{
  "num_hidden_layers": 18,
  "hidden_size": 256,
  "num_attention_heads": 2,
  "num_key_value_heads": 1,
  "head_dim": 128,
  "intermediate_size": 512,
  "vocab_size": 3349,
  "hidden_act": "swiglu",
  "norm": "rmsnorm",
  "norm_place": "pre",
  "norm_eps": 1e-06,
  "positions": "rope",
  "rope_theta": 10000.0,
  "rope_fraction": 1.0,
  "qk_norm": true,
  "attn_scale": 0.126,
  "bias": "none",
  "tie_word_embeddings": false,
  "parallel_block": false,
  "init": "uniform",
  "init_std_qkv": 0.0242,
  "init_std_o": 0.0,
  "init_std_up": 0.0242,
  "init_std_down": 0.0,
  "optimizer": "muon_variant",
  "learning_rate": 0.0121,
  "lr_mult_o": 0.894,
  "beta1": 0.9,
  "lr_head": 0.00663,
  "warmup_steps": 30,
  "schedule": "wsd",
  "decay_fraction": 1.0,
  "decay_shape": "linear",
  "final_lr_fraction": 0.05,
  "batch_tokens": [65536, 131072, 262144],
  "max_seq_len": 1024,
  "doc_mask": false,
  "train_tokens": 615700000,
  "max_steps": 4010,
  "dataset": "wikipedia_en"
}
MLP neurons of a small language model. Each row is named by its layer, matrix (gate and up: input weights) and neuron, and shows model dimensions 0-191. Each number is 500 + 25 x the weight over its row's rms, rounded and kept within 0 to 999. Numbers have three digits each. A neuron's up and down rows have the sign that makes its largest values positive.
Before each neuron's rows, "fires on" lists the tokens most often at its 100 highest values on Wikipedia text that the model never trained on.

fires on: " al", " Al", "al"
L12.gate61:485451528507525513515487498473527518522542525507505527498508549506527508503477552513505446525521456488539499493519505497423488492535463497496470538533509482506493515506488488526496460479526492528509520542457538498480502515506493500511525449518456487520480477539485513508523554548502509545501487471485481551507462553506492500473501480475513478485530488473497498520510512505491493508525488453490560438472478511494508497511536518471527532501481501492497500481491493476507493484486557514522532508479499498514443508493473503488459517470485462477497529494504497481531508486469495503
L12.up61:497508545502515477482497496520546498486503481503548528491540507465516478510480517476505512482477496503529520526515522513493463490533487492512551537495517492500546474464476513521503484488518467460527487494499543507466519483500458517493461506523507519517499488509499503488518516450484512549459507480525457549549491470458492445492472461512483525445516533506472461509506511500536485524519490506470498517529500528499507503478521462460509501523489474508533500482471523476494512517512500531523502533526509527488506494486517504498473551517511471503526505504472526553486510529476519507

fires on: "-", "at", "is"
L5.gate429:535465454515498502499521493468515548527542487471512509484506468471515455486519515508496494504507503530493493495559498494503476473503511494524518508507441498465485494470500519530534487527506541520451482514539529498541482530461486491507496507473483475483506484474500460521506487474482499519480499519480474499518496537484480492492520523541490510497482505482499476491571539512480530531525474538539532455554529492497519517543513516485499470464482491511514432485491517501508502520477528529516525507470488520529482518485510469470511468481497507498528464506553512495503457560485490516
L5.up429:499497501521493514507460551511514513544503533483492479483518486507474564497489477488522477525545499484517510507458442486502488510514510484501485542513505487479519514456479498535483513508509469483495496487486487523559499481500524512494445503553516506492515486480484511515429509496488468471565486569466490460486476503506509508476503487529473554504445448520489517440489531517536462519515489468513474496480486481516527522541548512497549501544518501512448471522480504523464525531472511523484495543494489506511505519496486486498484479507492492508481515443478522529508492502470474455

fires on: "el", "s", "ele", "i", "eb", ")"
L13.gate322:495509521485497523532502461488510509492482492475502521555498471527480470466484492554560531503489467536501509460500475495553519498483542503517534475519477469538493498507507431500495460471516515491513500524487521494508476485538485508457512494545531543541501547503515485563495489512499510501487517476476541475484471553518477510510538505466510542473496482546449471516529481462499515507507493478521497500534537516520471466512497461524486503510485528481510476525502517512473547520522518534530506516483543481533494481542463490535506529492546493464503477497500502487540502491493477513
L13.up322:501461511507490523478516442499498493546507499505531511454507509477536463465453493525534509527482517514532484519507475498491501510469485473505534484512490487527512518502499481468532447495501466514465509519488514513521529525490416436514473513538529493527515496531516506537515515505511467512511497505485488486519496543499500479466503504465471544519486478478467488463520458500475541513558454498512485542468514507531483456506532502492481521518484513481476509518527529488450516544485502516499507524517527502462510506471548532525503517505523493493547491442466530488502508485509487564

fires on: ",", "\n", ":"
L6.gate177:460501491568507490484424512499514505512507494489516491537487544434490481464551468534505497511499518534487535518470473495454526499479504507472555500505514465503488482523509455548474476487508502542511542508462472500484528502495528510515503505493511521525466505534540519503530525546537567523476499512544488508490485496502518531522437502457472461509516469477475511514487523517475477489499501509495470506513519464527541503472504510513482479453503505483552506504503509513519513474497554531474495492492509488483504519489462478489430489509542542525513523492534474479494444437518495484
L6.up177:499468501512516523525469517479498496529448470455524527506493478521512505514540493544552532471493507534487466493477463510503512489536447525527519465483478522514487494476517533487478507541513501518519489471512496459511510480489470486449487516482464484509537540507516510522486526484495503481539482523493520534427520535513503516498498465507465507501455545452461501476465532489509454483513544457451510497445467518530477496532550477506523460503510494473516490475548516508479492489471515480513509559504495464514494489479497513472469480516464495520473513474498476472548492505520504541

fires on: "h", "ed", " Sh", " to", " -", "ing"
L8.gate429:518481527492497507544532486505538501501462496524483525526478527482501510488455488463511523453495477528505521522506499547481509470502495482493514510513491520497543500473510511521439470497533450469486494509488530509462448490513522508480485474499510474535493552452500509512500493495525537520564505493497529497568475523495508551507507459490520530508531531494465496443501531528458475503495494517475511513532488473488489510503526496496494543529471488531493501467530502488512490496520460497519500485513508451528556479483519511508506517499474516481503557511464531534549516481484476507
L8.up429:480486475492504519526507515480495488459510540512506499502467531474463487455539520494497510476478515486533458449480513491516540507510528509491497492497524502538515523475498479527517475487488491501473492503526500453493487555497495516497484462550496449480520508475489498509503539503442502484439496468461511500506484548548488486475472451491513449512506476496462533515506508518493511501463525511512540498512453553515522518491510515480493525485506524509474495490478534485518464531525516487481509549503458494482505514489491429502491525506477483469503515528489476519466511490510510560

fires on: "ing", " for", "es", " place", " to", "ell"
L5.gate11:509507508504470494495511479483505511483493511495569553500510503504486497465517485513501457511488465533533482489487485516496487469519488527553547488535507515509521514487493487530497509493492493527487522469501512479466555467476498516518543517475516507475508546491495450546519470537481558498539533510531503512511510448512502520537507502493459477461520547539488530458501497507534522502511493546530519491507537493549515485514561511483511485504502520530515453485529500544482485513495457517497524477485478468466479446528471518499511500478528516504498474478479526510511487461449510496
L5.up11:516460507505477496505502478490492497501522513498498473484544478452494479469527482509495528499506483459504493530497520494536486511484492548489497493473507517493494531496503514548520530563450531503534497511509469541460479518502530516551485513562507473452506459500467509478449516481507467504484510523527507490453514549503527480523525454521457501503497511489496495514512475493484530474478504493479542497497515509497494505522477505469497525512506522487489508544523503518469476518507523493507493501492502471464518536477469434502509519491481467415486583551511456508511520458522520512

fires on: " J", " I", " Je", "J", " Y"
L15.gate11:517515486518486484504502488505536543523512493472504514545478538529502475523476508502495495555486442438504478479479519526501505442513493528525498494533506465527485492529497477487455469545459508511504496513478478504512529497505543477500481513473535459537528469502499529476464432479471476491527551452504498483505487522513448543512490515522498481494491498501528497493480486529496525508535505503542485517515491528483546512477491526475491484481514491491508502497500447513530521477515501539463486508515552484511449508496538477503516467524530538478496509479510531525499499476491576479
L15.up11:457494467500455488508510529535484509514529505523509474556471516464536463471493527460501515480481457496503478489484493531475487458501481488528498546488528492506517554497536470500511501480501524517472486515507501490537516559465500471539503536517569482503532484491481518482480504484508472514476511504507495500472492441535534482491547502507474458502522547501523506500497522480564527479501508524496521517520516529491538504551493474470484513504528503468481509476529496485454506549519503493506486500492504539488482472480457558543483498492505464472422525533505518512505528487517496511

fires on: " F", " ", " (", "'s", " S", ","
L14.gate361:493501472535478510490485483474489524548516497496556518502449499507474518488477516518517526545529473509531493491496485500523501522501496506549518510535488506512491489516465508565486496533498494479514535459514493459516505562502471511515476496477505448501474472530527455535455455476530526532520483506525505586543511469481563548470523524484516501499479484498559489481455469493478470455500524516479496509507509495471524511498482519510498509524496490512491499475481524502530485488542531557502540530510506549497518486470459497510489476490508524487503493513455489531508512498497521500
L14.up361:523509521518516514459497460468540484468467508513506471448509508482493479502528497482504523512465500515472483563493511491487454480492496479493548488526461449488464509516472508460478528541490494513504531500474514476504521478539493500488484525492492517524527472508514490579511513518531487486485496464481496478516474499521535536481458536493459509498526477530513483539501508497549500522482514524513486476497555537516460462448489486510485533472478517476483503540527553537505526486498500514491508499530498489504469499501478531514524508457466490473495508476489546521490490475536525501

fires on: " |", "d", "ar", " Mad"
L15.gate291:544520462497523485541531531524480546519508539503520502447498508483518472500486525475476519483494485516533465409532483515489523525534498523544509486531480456505516539505506519496511520490512491507539518530522521499502533488488508500533512494509512531530497486499543530530471519522479470528527477506489487521464486540481486508476498495478464518476465521526474514480519454512516507519522520535511499487488489478513510501502494505482499469556506529529487520451494498485458484519466529535476495535462506505523498457519478454444501468547494514464526521487526499484493469468508530484
L15.up291:515545473503468498486509445516499506543514484484482499538486447525539461523491520503480479475488473470525524464547504495516522470551542499479510521485460502474516540537558480503460545525477508531483495495510551500516510483510485549498518523490463481527490482483544482510495511498509500517506475462481487503504517471525533499459469509486500525496481499477540500512487547522528506497453499535492519529495468470475531515486498466439508557498478535482457513532506479508514510494490501502531541524541520483498489512508534480547485496548500489457517495535471503501511502493534494472

fires on: ",", "-", " to", " a"
L9.gate99:506516497463519500512498540445520497469480489457511481536474474533525567483498516514541532485486506444499534472503537451501492478492501496497521448533496508541499527519496472490470544500432542491496477503518489503485520489498472512523509474490474500537525476512501511513503475527514518486502512511545523469496513505506477475501495455480526494494502522489535484522496512477502508489512470518465517508511527499463517551465509492484527530507487453493483510474447491502511508442497500478495501508523473471446484472517483423482537492454493508543454429459492500524493516505515484490
L9.up99:487514441512512519494483515476513510496519482505506483520487461490522543512462504526505454488495503460468455506465552490569522508518542477488505511505513478481499510508528486532511489504447525500504510499529483508476502510510512571547538512535479502506505486469499491531470490476462483514475444486497491502489542487533507522519502521485517477470491554501501512507520481498492466513457523509533512533515532516457531535508474502497518477512485526512522489480460480493477465483513486464503485469511499511538502545468472493498517502485487496472475524471553481508498553495481510496

fires on: " of", " to", " in", "|", "at"
L9.gate357:536533479479506516506499478495538505512454513498467496492466524530507480509491494444539533541458508463485460515519504513508496540489494536503506508490510523496494442525486506498491517513496516512488497497460532475482510545491512535538511481502501477505525559525499492513498507445515520498500484512477538482481479488466508480459528521490503501507519516499447523496486501505467497512519501510500519536512481508498496494502481475532488501455529503483513531487509541522490493481474462475510476434493537508568486477481473528476473478545536512488497491484533498513499504506466511517
L9.up357:492498489427497471523488495501498518535500467509443512503532508546518474508487515454511481553435486476547447514520470508507455508485499511528546495509475459492515516493515459507454501524481541535514464509514521496557534476491484500520517501527492510483505474480510497500507475494488543508509479472528532506475490526504493517468478510510553511470486496521549492481459494503515483464528492482456465497489513511493449517491529459503502508480528527541509512520477467479490510487488471471488523484451516481459501457468520481519542500517507518518531522509512473480483485532463512520

fires on: "F", " F", "f", "-f"
L15.gate257:541524489487441531485553452475493517468492509493505513528469489476480512526489503475463545486465521467518458512488482465488502493540459521484491463547489460510504553514512510499519493552461510489513494472510493512498435488539517504492495474465520554474505459527486494510486542500500437507489536507481490509515488527451534509447500477485496498475478510491488535534475510501501498528454503440526477488519499514529521471500517522481528501471478555494464483512477521505519488499492539523490531509504517493508526489521517513457535524436480496478499501495541514546484490482472512519
L15.up257:473508485459526455498531489506526505481522538535509484496505496512512487491474490496510510480528509533517496510501485468498552518516516464470493481534445514466486490508535492471474570491490482457502525475510453479456490519480490501562516505488505513469518484484478486496552489479477506523481511456494484438543475474478485488494492497456527517499531504461493479499448515503506466540525479542499524469484466462473492515500480507482540477515523497499475529514508520529513502502520525515561496474526508510492536524482477496435487543522507497487543503511507477513497482444459529490

fires on: " in", " on", " that", " for", ":"
L7.gate88:509502500524538526553466499486478491482523448459494495493499462517470538493497527521496466501501479449477439479505491515506473516454458520510499501499499479505488485526497511554469519480512480551485503529484486496461515511524480508500501527514477530515503506528537490478491483490486523528537508450479523494499467511478516486492535547470477476517452540463498470544495465468505524476505465494526489493477535489480481485515497500546503489484501512493502473468504531447451509518465546499515528487522458452466419478482465537519491503520519519463458518496493511483480499483471493498
L7.up88:497478504472508500506556496493471500512477508473501490481503487490503526507522481517511524491498518511498507494523543492503464497505466514575465510463534518493523511516496467487526505480514542475489499536501494518476491443528519540489515472507504505487520499439536502424495461493527498488508508488518510482473514500478497510466463482479479479516530518467502506519511468509475534477550486519502510488483502477485529499505514460526485500488510509483511513490503501458482477510507472521454503512502527506491479474431425573518505453467495472550498525462468522462551443521491500505

fires on: ".", ":", "ur", "um"
L14.gate201:519493494537508474536513488498458495520444523516514524578518509449487493527507530466507491484523488463479473532510495506513522496515478479495516522536488506482517498470499488460520483472510503509462490496514469475488481468470455506498454498488508565477475546494491502548512521506495485493540496460484507472487477517489476547486512474545501485503482513503499511509489503528517513533528478487533458518527500493535511477457485477543502540485497445531504470533503531466462542457454456516510475494511512514467507487489487509493510517490474526521520439493456522496477527513502490518
L14.up201:520526479538535491500523547534483469504502510524452499446467501483605516420472465508517508493501494473501479510501509503474494558491462452481476500492454519513481497515466464496518480479481502492476467523499491480527491518499513552508504463512472505549504552508478530476490527535472512471493498515520476522492484512502526487497475484499472514493492480510466519502482511480512528516524529447475493493493483489513479519487491513528509506484524489532522487521445476506472531529500458497549489501532507517475512512504463499508528506479448533519516480456481496488486486497488535493

fires on: ".", ".\"", ").", "at", ":", "\n\n"
L5.gate167:486533534478512549523493487509505536516496521510461505517519477502489500482476493492521486494506519482534472513469490505535487494502512523538531549503508460508496484536502490508508522460531502498474523481479497464529503492487504483490477518535484497468493526520470491494493493438482499500494564526467497496482486489465492489451522523494499475562544537534494499515471501485522438538511504552501453495510455454521515452469530498505501473459488489504526514540484501520528537435453501464499457527534538522505528467527476509512501523512489499505517503460472463522515462490539529526
L5.up167:493505496481511486517498491520509479485497512493446504546519492510483539509515470485474496515531521484520504483486509476478511532491475514500514486512412503488465538518487485516537462492525506472522510485469510505502506457468497527564522503546481490486529534473473497474525518480490469507497509518533498501491518532504561511519476472523484447508518521558462471523452491483528483497522551509489480456483519452517512485483552460528502493471509516479480514484485484516491491500499499476512466504521516534481500518514475513510526491462485512511518493483530507546521485507542517468

fires on: ",", "0", "2", "6", "3", "8"
L10.gate448:489522488491439451505512464516504515509457535492457485512544496485457499439527491504480532506517488463491502499481559508531500540474526510525504494507486502491513525483518497556487480488499455450506491565518489509481478517438519490441491509496451484511488473486527467516513500533552476492504522474533464519498504447485514500456497504512481528504527500487514520476492518520482488511494461507462480525502450492461510552485522513504505485499481476471508511528473462493467497523506505471495539513496517511495482489517490533500495523497517533517498528533499509490476500511505464518
L10.up448:533495535554479479509465520489466509519455530484464487490531502512515481504488489523532553490500519510523494513460510459485510448456531530466494473492477488499476475504512476496500523509467500513459516509501532507512536531482461478477478445544489512500461480486482495468472420514524441489494514496513490539444462531501503493493506468533540496473531518506487533493509474530530469506475467488509464449520536510554478526548502459511511526529505483483537522492497506529533518507463494478558519504497508520514471509491482508494518494470505528510528478502501516522481466494538529524

fires on: " in", " to", " of", ","
L12.gate195:470502507515499513466477456481462495483468544559548506509492551526519489485458511520509499505489543510503508502495496484487528460499487488505510499486491462547523504485490534467492499509498537504483492522471503498513487507493518494511520466538493519537499495477511504488502517510473506526524504530436499523500438531473510531544481509482476455496518483481510528469490443514486482470499520542537519527537484482515538469483568488476533558476534476490550484530489559478520533487434481464512524494500466498483497463497530515509510501488476490494468466513482490483573540471482460475
L12.up195:493517447514461500525482488485496502512537536540529526528471466527491540504485523495476523502481537545496507498468498507509511472499501491520516496486491492525482486514487491484460536477516520512486490508437487512501499497502510500454491484479490512483533540505485498476480529493484456499496507499462488551490510463534491522532507487538473521495484477465459498486500457516503473514508473510459483513494476474531531468482515440473525497498564477517487483489474497464495548490469496484462477514471502525548529487507481517512476475503470516493494474523515474446530543520466511489

fires on: "a", " |", "est", " West", "d"
L6.gate450:493516487531508478525490510517517500512461492502525510473551478501478514472482476493509480453500507487510548539462493519498481515482504540498483481511507496451490511524529491466489504476447507489519545467499508468496487473503531552544502466439480472509476489543473526506464498530536478499482468501512474483490547512506488483497494482516485500517474472501478494486519495524491529560478455514469561534513467500529498518558484515492518494467510530526475456531484529517497560526516520511478506561510486461472496499514462515542500499518501530432464458491494495499543509473484470502
L6.up450:503529543494479497480523483518514505508476538429591496503499439515493517480492513490490490540478545469456502483479524491500493524525472506468464480459514557502501494496493524464532509474512486481450537480512519539478510500487515505490493470519526481477523476471505541503530523506569490504472496472544506484493501510518498513526460485475530475450481521536487469551514515489512507488480496532514511467522479490569503511566489480493534498506505494507509504452489535486516503515478514491486510516455500484467499497472443510549496469491521490480494473489520495490508483504455503492

fires on: " that", ",", " |", " ", " –", "===="
L6.gate25:517484518517527503490524535495548469493486468456497498533485472480471493492459480480503510479520512491535546497525510502517482506491512465524488534507474476503486493505480534538433517455524487530522501495483479522473480474496511481504528499510497533491460537516512492456500476501500488515481565490523483498526488525476498562486489482495534519493508485522484550481479481473503497499522516538507461498439478512477544511508490485532507505487508489470507507521492540475548476511492485566524463494512478488505502486482491523529481482451507516497478542550439535474515512529478500523
L6.up25:535508495494501495504531490493500513516522457506525479542529471468470472512504464497490461517517473495458518539513512536498469555477468490558505507470508517511553522508496534501509490540533478494514528486449534523523499510493541524526509480490487491519488480517465502502481504463460526515527518482498497543488477486507529538552501514504503559487521522539520472507467508548496503481530479532491471534509507482493490459535483514507508506546520494486485482512513485525479473488473515530501494513525508496528526441526463505444525520474501487461469519536468506493517471533514491518

fires on: " of", " to", "et", "-", " from", "er"
L8.gate232:503501504478449514488501525506501464517487487469499499502523473448478511484527475509521511501487506538503488516491516440531449509517480506475497456500527518514504476454508492484495499520508523504451477519463508542475507525486481499515429497473517493506480501512462489499524533482482513549515508541480496442544491477502522499475528476521521489508506529456501523482508493466525521466488456501518503537464519528471559539534494509465543519451541526473513495525510475530501493527489493528504527457557469451492476492481480480511549487461487509472499494521518514499498515485511499509
L8.up232:474462480474473502468493443520469500503516507547498490465468523486501496556483538495550509509491469493503481568518517521531509512481525486487508520523489489534531492527474506508487457489481540492486489491491545512483513491546524535505505508510521504537471464492466443482453521524504513559468468451539479519504539468527499487549530485549486503501474464505519458532509463491488536474500508485516528535561456470488501517543487476484534477525537515457528498500521462541475525509533507546476508470520433491537486519482497447503503480512491520510505511504471517484506498519516484458

fires on: " |", ":", " was", " of", "″N", " were"
L15.gate116:510497529503473490483535504511465470504531466475504542504492526524501517493490527509500540472523478505455493512504527530523507461519496500444490502501493534517494473501525475504503465460521468480520481498539494467522469513526513480530501501525498483512478488509518518512503478525526470471520482482490523536483548502481493515527453519499469480521488514528520505507499512539506476512511529559536497425458474533525463527506526508501455543513528548451461529498499522454545478507526516509485505488512502499513513474515540481446558539507520473557511480500507514495501505518481485508
L15.up116:512498496511484506539536516504469483537466457536540530519509496507489502509498460491539510486505476505484525497510524510486470491518480535509505516480464487545494517481489494464493522501541444498511494515506508492445509521534549494501502484506531456498489482564503506497487521511554516536496501456451552577479487528510486511490494485516483529527485531510517486498493507534490527497528489505506533481513505513533473474538468448490566504533552523524517499483483468465564457489517502526502498456462519525495489509555500510513550513534496488479499482527514484460476460481519494471

fires on: "ro", "o", "z", "ap", "om", "ra"
L9.gate328:515512507544495452516530494521513511518517503473484494531511500453529462464557526489524503505512499486516449529484498493432490476515560469529474522503539499490469504487494503553524494467494475540504530486534473512488467515513491501513539510506495524487510536461459478487508528507489519532501482456507523479491473515476495474493500506509483455522500514512522539557499545468531446474514479516519510513538480503469508499477531492536520477512521513464521500479507515445495457519520519491522470492503561465482528557507479520472553493494469484530470487479451484503482530466482518502
L9.up328:504491492552490450506465511516513509525490493499491503508562525475532482536496506495511504476473492516475489523495502488504474489503500506526451461502501488521492478490521513514489497503480489507502577490517493465529505515518496543540522506496489519460519493461497494537471477488500524520502405491537547507471529450535470487500497491513447457490516517516480458536479446520506515496509517527463501488462468502476467465504508485518479494492502512503480561504489509463516499507515512527462481474497517553491512515508531477511543499536478504519477500499480514489472561511489490536

fires on: " |", ":", ";"
L6.gate193:508463513458510495516510519525525490503500530487475498470504516515530535504495510474452505490519535516468504515509461462477531500509478490540494480499451527505474498495518514511477501431502471547549464434455515526475440471470503514527480479477467467529462500523498505514487519520506545490495507496492497523542503530506493471482461545497460491496503486499472506495500489512478524486520479596502489508483480463520486546503455503497491459451536513544491475509480495478532505486480497490528512464516492506438516489457459494506492497479513458493483486524505475503528527514476473472
L6.up193:508502466489516530517522510536537465482462490501488523478490494492495472497487496545488507470507475490507494501482507476494480494530470482470550481512486477480466493474474511492521489478528511527490435541502520513491496487487527494552493464540491495462486490472474510455501461486533526542545495479500530510470509482492516512523470469490487469487465539506547469510538526527491504531509492480501470485509510495513497466566514514492547502543502495499511489480470508513516519449480468509523507538517511527498468489533453548495524516497448480486437499496462501462486442542516461484

fires on: " met", " m", " Che", "he", "-", "gr"
L13.gate225:501465506498509519529500494506546459509540458508492498513480488502558506501486509480532476509490550489456501481498485470511464474438512463472463493489521511508490486490506532487485509482503498485511495531493523478491525489484455528489477482490517474478475507506465536514486474509510504510464475563510512479475464494439533476525518527504462505520479514487504460490505575504487476503515481543491476488514488508473462505469524538494501448535518515477462472491478529469492488524498531554504493508492503472509516523503508453471548483470474473511531496472502511507498518531486443528
L13.up225:519478483487494521491470497521526510452523524500508494492518497467499489533506503510522467545524548513513477491504471500547472478529523489516464520484479472487545533508488464477524464533522492497484553513478481531478497495508490531524436493517485508536469512506482502455514526493495493483524509489483487502516454508525492465496484494457483541526484501478451534455500489489459508461511469505491442518485522470473567507524454528529488476491558520465489537470508536488498496497485543504509448502515494477519507506526536494469535452497519525511557486506465490503542481442474474469

fires on: "A", "g", "ir", " Party", " The", " from"
L13.gate481:467503505535468524502517535509504520503484454441505478527467513486521494549524537496488492528512494509487465535524510497493536520518531539490479472543476506514526489535504487453530467492494516524522492518469448538471520461506502507523465498494513494471481481503490520551472512512495452484533466527498508490516479458522496466506509520523503485447540510492511510453487504503519502542504487503481516465560488478508478501466505515492512504514476479560467470490519462486487478481502505496474532477494503455498460503531497511496500492507473523506478538500520497489506472504508522485
L13.up481:505508490512455511532491515503477485453497471487542502517509471510485513512467561491496448481517482502556484475467508504477515509513499473504495519511492476490494498507517473500489477519560476464521543525471474536506511539488506470533528543551528544538496464513433522534537475547499531550502500500485479548487498521472540480481496508502471480527481529510487508506512482519512464490508481489489486459438467528504526515508525534526488501477497510462454531490505503476511503519492533497478503506511482474474536486527478468525510528462500484513483467488529518509527508535500502489

fires on: "h", " |", "d", "p", " of", "avy"
L7.gate200:507488516560535525511500544517457507534461490513511484488464509527500519507471512502509498544530505478479510512486478514501498511511455447509524470496473473467494539538492517491483534526513540472487474539492579467540511503469488551510540491544478475458506536502535491513478501438484519519519529518529459518491522496493481522504490501518479477523523457475469519496487485500528539542486492558481519515522452460507511463490548498464489489547559523541518528481530467462508494480507479534448502495472486502511517471531506469480482499497529468468482504511492461510489509495563478542
L7.up200:527522474519452466504484460515498553490494485500494521503486451508468482506464455519514498485508438456520476501559508454521487473550493476499499488516520528505483505533526506487463479506482542500494495520526497516555489495494445513459515477523518492520510517530493507508423546477509485519524486494471506523523479453491539532484526510508460511491520504498467486484537519537516509506484485451483513522515482559478508522483517527504496523516545500510506483519512511505493501516468483508464520535499526507478482518483514529512499498466484525492524488471505468469502483477453454512

fires on: "o", " Mo", "u", "ra", " Do"
L13.gate287:512493521465480485508488484564517516481463520486508475484559492478498485493503484484537545452454497488459496506471499493497487459510535496556476513533487533475458496541492507496481483493530501526536495536494519520513517524510489482482507481525528496501524492481435554497526538563482503484545525487517534501514434511518499541494472495465488476514527481498480525546469493509490487494499487502514453529517504491464544471483479480542461480508483506506503563504486519495499498500519513504498471450533530502470471475473549478466485483467498505486461457490486498497506514488449510470
L13.up287:519487497468472529461511492511476506467513538516487507505548509452564486485464505459490484518454501505462508532509521490503510442517524499545497484504529437496545490559493495486454499529505491500505508492516523490491503510491544460512532533504509484478510529497500525542516523534465504466538473464518474478501447524487486523536496541464526547513510512526506544554532490521535512506498503574520486508492511486490497481530528494523521514484503505530518527431505478484485496521490509484501481461482523515529487480518451486512490500524475497505509518492474503490534497550475500470

fires on: " during", " after", ";", " for", " on", ":"
L9.gate462:516491505484513486538486477512479521445485506496501509512493457508517529452491522491474526423471536495462473498545494493513510560512531467503532484508514463497518510485511542519525546491491516450490500526518453491488490516539462489520466518490498477501513479509524538485511479512539468515547519474451500483477490479481505469491523499489456477508493520511536429516457509520490501507514517512491502501464533455488562510538506465497528488519491521470483437493520507489513518508481506490530467474529496488459514458475485567520534487478499515516489520490523503505460505512522496499
L9.up462:528561495448519534489515532485450508531508497488504478536512474536501478522504505526509557494488480486490490493507524493485432496515504514487523450487527465524529508476505493521494543489499524479500546536484503473532477450505482533496483457498490487528461508497503502478473486498499498522540516501497489486485498528463494505525500524528455548526483536491503482554464525520494507501463532514493516497467486517487503506477491525505477475504465503439500462497510501504499504463470488472513476536480485485499482514508467494508557511471475534471447524454480458543523493504559494478

fires on: " W", " N", " J", " D", " M"
L15.gate253:493503520550453542510485493494502499528517525508511506471495537491523488518529505465497495475514491485468495501499513577471458472520529522483471521499520551518469523515533481503515503482523557444483515462552499503535532504500486501520492487516536501490509548513484486477551460519525449495526492502538507485500488522519522526531467517494501484474499481507438556519480471496466508518482504524484496487494518476465494556478506524513493552464478456520505507484513498503499507536517504498488488537508509502445453518475483490502559514479450552498473489543501486541501492536502483477
L15.up253:466485493507507490493473463480510482517501431536522503510518516517518512486514522504496459489480498533461513524492488497496500535546541586483491520505491537488510511553499493474476478495493470540472482510502481479516486522461507506468534512508505490479504496512487490543499505499504480493512545465521538514525490489491549486520444507521492512481500516520504533529495523524523477480526530485506549507496512516496518476523522489509469541469490523536484518524474511497473486548511534522514526492555484496447484437515463511513516497538508539523514508478519474531458471475524499439

fires on: ","
L8.gate406:526569476520486454503448536482484526526481520488484487490472497494475482468477458487500515520496477529514549487514525500506491512493481484478564479506538483510443494497488529503490474515508482525505430538526513528533489501505497464518487490495522499534486487476510513511496488527507547535506544498505464525479489534508533542440441492506532521496505500470547545508477493477504494471502478450480498494466526459474535532519497492481519498527499553515508494489476520510464472525462522508494529496482506475488501524501488522458508490483487511460498501521501473509501500518500506515
L8.up406:495467479554485495457489526560487527498509491490486474505512503484496542487483504460572548505491490529524498494524494531525496494521538530505500485485473475546503517517515493516509508512478504459559502502476503435524505511477473510449510520528480509471447489540529512513491503527521483470490505538519525476490528490482499509525461503541533529513484491532509482528475497538531457507499499513466511509461501522532467460475519494539495503519505477474511475485512526495516541510480547482454477534512508466483494486529542506496497494504484519475518500505469523504507446469475543533

fires on: " F", "P", "F", "ab", " P", " A"
L15.gate389:525517487484477504496535491513484501513505522455508475505508534499491465519538504452519512491470503495496487509449513452464530514519481523488516514510553489516513561490444468486476521490524514461517536524475486496482457471465460509498522552484538490481512487542507540482522496468525467553553497461501499487515473487536486494546467552540494498464523492531500536503497527489486511490472473502495512486490474449501496547462497505497532495494497521524475487509486504509574517492475491512497560504485481482465494537485464502506502522463488461505514499531529516493552527501475499479
L15.up389:458523445509480519470498460517480470527475499495503501465510490515482465425467519483537502463485501501518523502468542537532530504488484508510521483453470483497484545540498502459490520484490479496542520542547504517494482495529498493478528502506503477482479506504477483524507512483503475471526512471503469471534453473511487529521517497462526518520508495508513542527485504527511468524482487514519478483442500479480500509494518544506475521522511520446518473493482486510555524495494495560478500498516469470489481532456539518489533503498499487515516517503463489470542475471510506516

fires on: " in", " of", "l", " during", " cap", "ro"
L13.gate1:505500505514541520523467497489466484486476489501484485520494485501531545530485538501531505507497543514494471505541512508497519507484494519499456479484476530498578484523469518555455501513492481506500509509485506492448529509497539522516505521507525529539521527511498482498509507521456510530546465509481493515492478481482507516507498526505478544520528493474490495534495489474466488490504506536467504515517471490501509488503492535477550512460505503507461528498496508513507545467472471418452441484498510479526490511489469500460503485470501525489491488509494452491520479525487552454
L13.up1:473509533513513463506535486518486552452489489475508476498511506523502506507521525511475493482457520503496509487517472502506514490497494502505506474504498483527484518532487483493486491442482530511481478475487481444509513519504529493507501480531514507496476521509509499490531521547472527518541477495487489496519487464537564489490538497500441456499536509469502509416515490497501483491533493507473452548489484496496483502483538519455541501459486506514467519517456483515497484467485476474521486489488544467556483471505524465472507492541456494488493506496452499468496519475494527529